{"vocab_size": 3675, "activation": "tanh_gelu", "norm_eps": 1e-06, "positions": "learned", "tie_embeddings": true, "parallel_block": false, "init_std_qkv": 0.0312, "beta1": 0.9, "seq_len": 256, "steps": 3303}
MLP neurons of a small language model. Each row is named by its layer, matrix (up: input weights) and neuron, and shows model dimensions 128-191. Each number is 200 + 30 x the weight over its row's rms, rounded and kept within 0 to 999.
A block is one neuron, or neurons of one layer that tend to fire together. Before each block is what it responds to, as a language model described it from the Wikipedia text at the highest values.

Description: Short vowel or syllable pieces in the middle of a multi-token word, often place names, such as San Sebast-i-án, Sant-a Rosa, V-anc-ouver, Fin-anc-ial.
L7.up28,179,167,198,171,265,225,199,215,202,153,230,160,203,186,242,135,220,188,213,180,210,230,219,184,178,180,223,234,179,217,205,194,205,128,190,177,163,235,171,224,231,214,204,197,240,177,234,242,182,178,184,157,182,183,211,187,194,191,178,180,150,215,179,234
L7.up169,201,181,208,189,250,161,251,188,196,171,179,215,254,207,179,188,187,206,267,220,221,209,222,211,196,187,255,231,224,235,152,186,238,184,188,196,213,219,240,205,171,174,265,209,161,211,165,231,198,184,148,179,206,198,177,226,182,178,191,127,210,234,184,226
L7.up170,169,179,177,219,221,204,148,183,176,233,161,165,197,199,152,186,206,174,200,163,205,205,239,151,189,206,175,228,198,224,236,151,188,179,216,171,210,196,216,183,184,217,203,222,194,217,178,192,193,205,235,128,183,223,201,230,198,196,213,207,190,267,247,205
L7.up289,185,225,224,224,197,205,204,212,210,197,154,186,211,226,209,222,189,177,193,180,201,191,172,262,202,230,192,234,198,236,177,237,207,203,214,241,207,201,167,194,200,242,190,218,209,210,180,252,151,137,170,142,223,185,199,191,225,258,172,238,225,243,192,225
L7.up488,194,188,137,217,222,207,189,213,192,210,169,205,206,227,201,255,191,204,230,191,178,132,234,172,235,208,184,155,166,205,221,170,173,263,218,202,142,242,189,200,179,149,188,207,190,195,211,184,233,192,181,224,243,137,223,222,188,200,182,221,211,226,203,206
L7.up549,198,198,174,225,211,207,174,185,194,172,165,201,194,207,193,199,198,198,183,255,180,199,249,200,253,207,182,176,197,263,213,193,217,158,192,233,205,211,217,168,201,195,242,260,152,245,172,227,211,130,212,240,194,200,233,190,204,213,232,187,217,251,193,203
L7.up771,183,164,218,141,225,186,218,186,173,206,187,213,235,204,215,212,151,221,154,264,215,189,213,194,192,204,196,231,207,199,142,168,203,249,209,218,207,199,205,184,198,230,205,175,168,212,213,216,228,148,194,181,174,186,293,259,214,220,174,252,222,240,183,166
L7.up947,150,166,279,180,233,184,158,167,194,253,193,179,196,194,124,278,179,203,192,251,184,228,258,194,198,220,239,206,214,263,203,173,187,202,229,187,194,212,167,155,240,192,250,251,169,203,177,238,234,115,197,200,135,207,223,182,212,210,236,189,183,201,198,200

Description: Word-internal subword pieces completing a started word, like rank-ed, Christ-m-as, Cert-ific-ations, Book-st-ores, plus colons after infobox field labels (Rank:, Time zone:).
L5.up211,199,180,190,161,196,206,204,185,228,203,183,183,228,199,128,249,175,178,208,190,183,191,201,184,248,200,225,138,192,199,179,209,216,180,236,204,212,257,257,215,201,232,201,249,181,208,255,226,174,206,246,212,154,169,219,238,165,214,176,249,266,183,190,170
L5.up933,214,203,195,126,240,217,214,251,181,198,148,159,195,185,139,272,198,222,228,183,180,197,194,183,207,183,180,196,220,304,179,169,246,208,238,200,187,219,194,180,202,173,238,212,208,211,237,245,163,207,267,170,193,167,197,193,140,245,221,222,237,249,213,216

Description: Short word-piece fragments inside a word split oddly, often within quotes or titles, such as Y|our, S|m|ith, sens|el|ess, Freak|y.
L8.up102,186,192,214,253,147,229,167,194,189,262,204,184,241,217,183,180,190,196,193,223,212,164,195,213,178,187,225,187,187,272,205,207,195,168,232,210,157,197,170,171,210,213,213,229,215,225,233,205,158,216,262,186,186,187,184,201,217,233,192,223,241,197,161,193
L8.up176,187,176,170,174,201,233,190,237,219,205,211,230,211,175,178,260,181,170,163,215,198,169,167,223,211,253,185,169,155,207,178,187,251,213,169,206,169,219,160,193,252,145,192,189,202,249,214,183,144,201,227,213,192,161,207,222,199,179,217,226,218,224,193,221
L8.up802,194,197,244,179,172,216,220,160,217,223,239,214,265,315,210,199,163,228,178,241,211,197,212,200,201,207,247,229,229,207,189,186,194,200,214,244,191,178,180,196,200,221,197,166,212,225,207,192,192,138,208,206,208,199,166,217,141,204,186,233,236,240,152,186
L8.up987,213,193,218,236,146,211,212,145,191,255,207,227,237,256,184,214,149,202,121,214,215,237,197,176,202,210,174,168,208,241,180,173,178,205,226,284,148,232,149,185,185,210,213,180,190,278,190,184,190,201,196,222,195,173,187,182,202,217,195,262,246,182,177,173

Description: Infinitive "to", modals like can and will, and "not" placed right before a main verb, as in "selected to be", "can not be", "can move".
L5.up450,162,213,223,116,201,176,246,255,222,179,200,174,213,182,248,178,180,255,208,166,180,157,204,172,209,211,221,229,188,198,191,211,213,169,212,203,193,217,173,129,206,174,210,232,225,186,223,168,164,177,192,247,259,194,178,230,155,264,222,177,181,229,221,220
L5.up861,147,166,193,165,185,209,200,220,265,183,213,221,221,191,235,204,141,251,146,194,174,175,202,238,223,189,198,204,257,202,200,209,198,187,237,172,138,209,177,180,252,200,233,212,221,170,184,230,197,187,163,233,257,204,211,221,190,212,201,184,217,240,262,193

Description: Inner word pieces that continue a split word, especially "st" as in cry-st-al, Darm-st-adt, book-st-ores, and also "ent" in Sacram-ent-o and "arm" in w-arm.
L5.up213,188,184,222,192,182,181,201,201,253,198,224,203,215,214,193,207,195,215,213,209,237,185,218,175,189,186,170,217,251,276,210,136,206,160,218,219,192,181,203,201,228,200,232,156,218,187,175,216,134,217,179,157,257,183,220,235,189,221,147,228,224,182,193,183
L5.up928,176,202,179,205,238,246,203,252,210,178,205,206,176,215,154,243,203,202,179,211,205,217,229,167,197,165,226,207,263,208,214,173,226,160,229,154,188,179,173,239,200,217,241,214,191,173,209,219,197,177,203,168,224,191,254,240,200,173,148,186,226,191,233,188

Description: Short word-piece tokens inside longer words, often before a suffix, such as iter in Mediterranean, ilit in facilitates, ordin in coordinating; also the final i of Italian and Japanese names, and table divider rows.
L8.up512,234,217,182,184,201,224,174,211,210,154,169,218,167,280,158,266,181,172,207,233,182,193,212,232,236,198,185,196,202,231,203,182,244,241,232,187,200,210,174,166,247,246,235,186,188,252,217,224,189,142,226,204,171,161,216,214,241,220,227,157,238,224,206,194
L8.up525,129,199,206,138,208,186,177,206,220,237,200,200,189,210,207,230,128,202,194,192,201,152,209,190,234,215,195,136,188,217,134,155,189,219,200,240,186,278,228,159,203,204,252,201,211,180,212,247,196,125,249,210,173,169,258,223,192,256,227,246,215,215,216,190
L8.up616,178,155,230,210,216,176,177,203,262,223,199,166,237,195,168,175,189,228,236,208,175,212,217,200,250,250,200,184,177,157,207,197,244,189,151,228,143,222,188,193,211,161,215,209,207,166,174,265,205,214,203,164,177,181,182,188,185,288,200,170,201,209,205,248
L8.up868,187,187,182,222,290,183,195,201,209,268,112,135,173,211,176,204,171,256,164,200,172,212,170,192,202,198,192,190,177,177,148,220,239,206,244,198,149,192,205,184,187,165,243,184,199,233,236,262,218,162,231,222,201,203,218,228,210,220,217,178,164,208,225,188

Description: Mainly "not"/"n't" right after did/does in narrative prose ("did not play", "didn't"), plus word pieces like "whose" and relative "who", "would".
L7.up35,113,180,215,156,236,171,235,229,244,176,212,223,222,222,260,149,197,252,223,231,203,177,193,189,207,207,205,195,199,177,266,170,221,232,126,213,174,255,218,186,202,152,201,218,196,213,235,234,228,183,229,195,209,152,186,205,187,183,212,217,193,214,161,223
L7.up73,168,157,253,197,231,205,218,252,202,196,196,202,226,255,214,173,207,233,219,244,192,153,231,180,169,192,189,216,198,243,187,181,226,209,164,250,184,273,173,182,204,202,240,138,181,227,237,209,214,175,217,157,241,168,177,232,177,215,195,195,165,167,195,156
L7.up248,175,240,252,172,211,205,233,216,192,183,175,252,194,219,186,158,162,242,230,176,187,194,219,250,215,169,166,202,245,216,195,182,223,257,191,228,181,204,153,208,234,252,222,178,239,206,219,270,192,216,192,230,220,192,184,205,191,169,194,170,241,238,252,188
L7.up461,191,182,203,167,201,228,219,261,225,175,184,240,165,246,179,167,137,209,243,179,193,177,209,187,184,186,207,212,278,240,188,162,228,194,177,195,214,209,174,191,226,210,239,142,203,224,223,221,198,167,238,227,199,190,196,241,196,204,205,164,227,210,200,160
L7.up509,165,153,214,183,243,200,223,240,222,193,235,194,245,191,199,160,188,258,148,188,197,225,212,184,186,201,225,197,250,222,219,140,219,192,187,180,192,222,164,228,242,118,224,188,185,212,231,209,228,180,195,221,248,185,192,222,232,198,216,198,200,189,181,264
L7.up597,207,179,199,198,197,190,232,230,219,180,212,200,244,188,214,170,199,230,228,157,208,198,226,179,210,218,181,204,289,199,211,169,180,190,178,209,204,215,108,147,222,225,213,160,229,172,157,157,109,226,183,219,235,211,194,214,130,220,202,154,218,229,221,183
L7.up858,209,142,220,210,217,180,211,252,197,237,207,178,207,177,162,200,181,223,221,170,196,125,244,241,260,223,185,220,221,208,206,191,243,157,197,206,166,226,173,185,242,193,205,163,246,172,200,219,146,210,195,173,280,200,226,183,171,212,198,185,217,232,177,227
L7.up996,165,211,221,188,207,149,221,250,212,138,208,208,220,201,188,154,203,224,207,164,228,201,188,176,180,229,218,200,210,261,186,156,217,181,182,213,203,221,133,246,241,162,222,225,232,223,168,232,138,209,243,185,192,176,208,212,147,224,204,139,229,190,232,232

Description: Short subword pieces like at, t, ot, ord in the middle of words split oddly by the tokenizer, as in the-at-rical, but-t-ons, vers-at-ile, Dis-ord-ers.
L7.up222,227,187,160,145,213,200,177,174,189,156,239,249,241,258,201,270,146,192,179,199,186,139,161,207,227,251,233,183,163,163,142,209,167,198,228,152,192,188,233,179,198,140,195,173,163,186,206,175,199,193,201,184,221,174,245,242,189,162,136,258,230,188,198,215
L7.up297,196,151,193,186,188,177,234,174,175,218,165,213,195,211,179,269,191,193,173,249,196,178,221,179,171,190,210,218,201,190,195,181,256,144,232,255,169,177,217,170,167,225,221,186,190,185,153,239,168,159,215,183,249,205,230,259,202,184,151,190,212,200,203,164
L7.up454,184,164,190,202,189,219,153,230,170,261,191,167,217,187,155,221,184,213,173,242,200,184,233,290,201,161,213,207,200,262,163,170,171,214,234,179,199,217,215,165,210,173,214,149,177,189,117,202,206,178,233,215,227,182,248,188,207,244,201,222,217,165,190,183
L7.up498,146,182,178,157,217,217,203,214,198,172,237,218,202,222,189,176,192,218,243,172,178,249,153,219,231,179,264,236,220,226,160,158,253,178,207,165,213,210,234,200,241,193,230,172,230,199,211,198,208,164,223,110,189,172,206,239,177,222,138,189,234,172,195,252
L7.up633,184,161,242,206,146,199,229,262,215,216,189,208,225,220,164,217,170,197,208,222,200,159,213,190,280,218,164,194,168,204,208,134,203,149,232,210,216,201,223,213,200,201,196,207,161,229,209,244,153,159,247,204,202,186,210,171,176,215,199,190,200,211,183,196
L7.up793,224,173,194,164,217,214,216,259,170,242,184,225,221,185,193,222,215,169,211,187,224,170,191,236,232,217,238,206,197,166,228,167,217,225,171,227,196,181,219,229,213,220,230,161,203,189,163,173,109,221,216,165,249,175,238,212,180,240,197,181,222,246,182,198
L7.up920,233,149,177,194,169,209,261,224,228,192,173,233,193,203,212,187,196,162,229,212,223,195,193,232,232,186,187,185,207,201,192,204,235,178,216,280,203,195,202,187,209,210,149,172,224,199,157,216,171,215,230,148,225,193,185,199,140,225,154,169,230,217,162,209
L7.up921,202,124,196,223,174,230,243,175,185,231,197,197,231,200,170,163,208,216,235,204,190,212,213,201,233,247,140,190,194,186,169,183,221,196,190,204,143,206,165,137,201,215,195,167,193,263,239,186,201,209,196,198,211,185,211,164,205,206,219,218,210,186,197,195

Description: The word not after auxiliaries or "but" (did not, had not, is not, would not), also not- opening notable, noted, notion; scattered mid-word fragments elsewhere.
L8.up129,215,169,186,192,172,206,228,227,241,182,205,165,178,199,245,183,155,183,210,186,194,132,219,224,210,256,129,191,220,197,200,168,173,212,182,267,148,207,176,141,195,214,247,120,165,192,247,242,205,199,159,195,223,218,203,164,226,209,185,214,237,196,236,184
L8.up233,189,179,229,205,201,195,239,194,196,194,225,154,214,232,225,187,155,216,164,183,181,187,207,179,191,199,200,213,158,186,129,185,245,228,170,245,134,234,151,188,200,198,201,133,203,225,149,201,241,196,187,173,213,174,215,180,167,202,210,227,232,249,185,192
L8.up511,163,164,247,133,238,190,224,226,216,244,260,195,243,191,256,152,190,217,183,230,240,188,186,230,166,228,187,231,214,245,188,171,178,232,173,225,174,209,187,245,219,224,210,152,218,171,252,213,169,193,232,153,214,184,228,145,214,229,186,233,226,217,151,190
L8.up968,161,174,257,204,197,214,181,269,250,223,232,183,184,232,213,181,112,226,168,220,183,166,251,240,207,137,194,169,194,216,240,81,192,219,241,181,193,180,175,203,264,193,226,209,235,209,224,198,216,169,187,218,208,199,209,187,203,180,198,207,219,218,129,222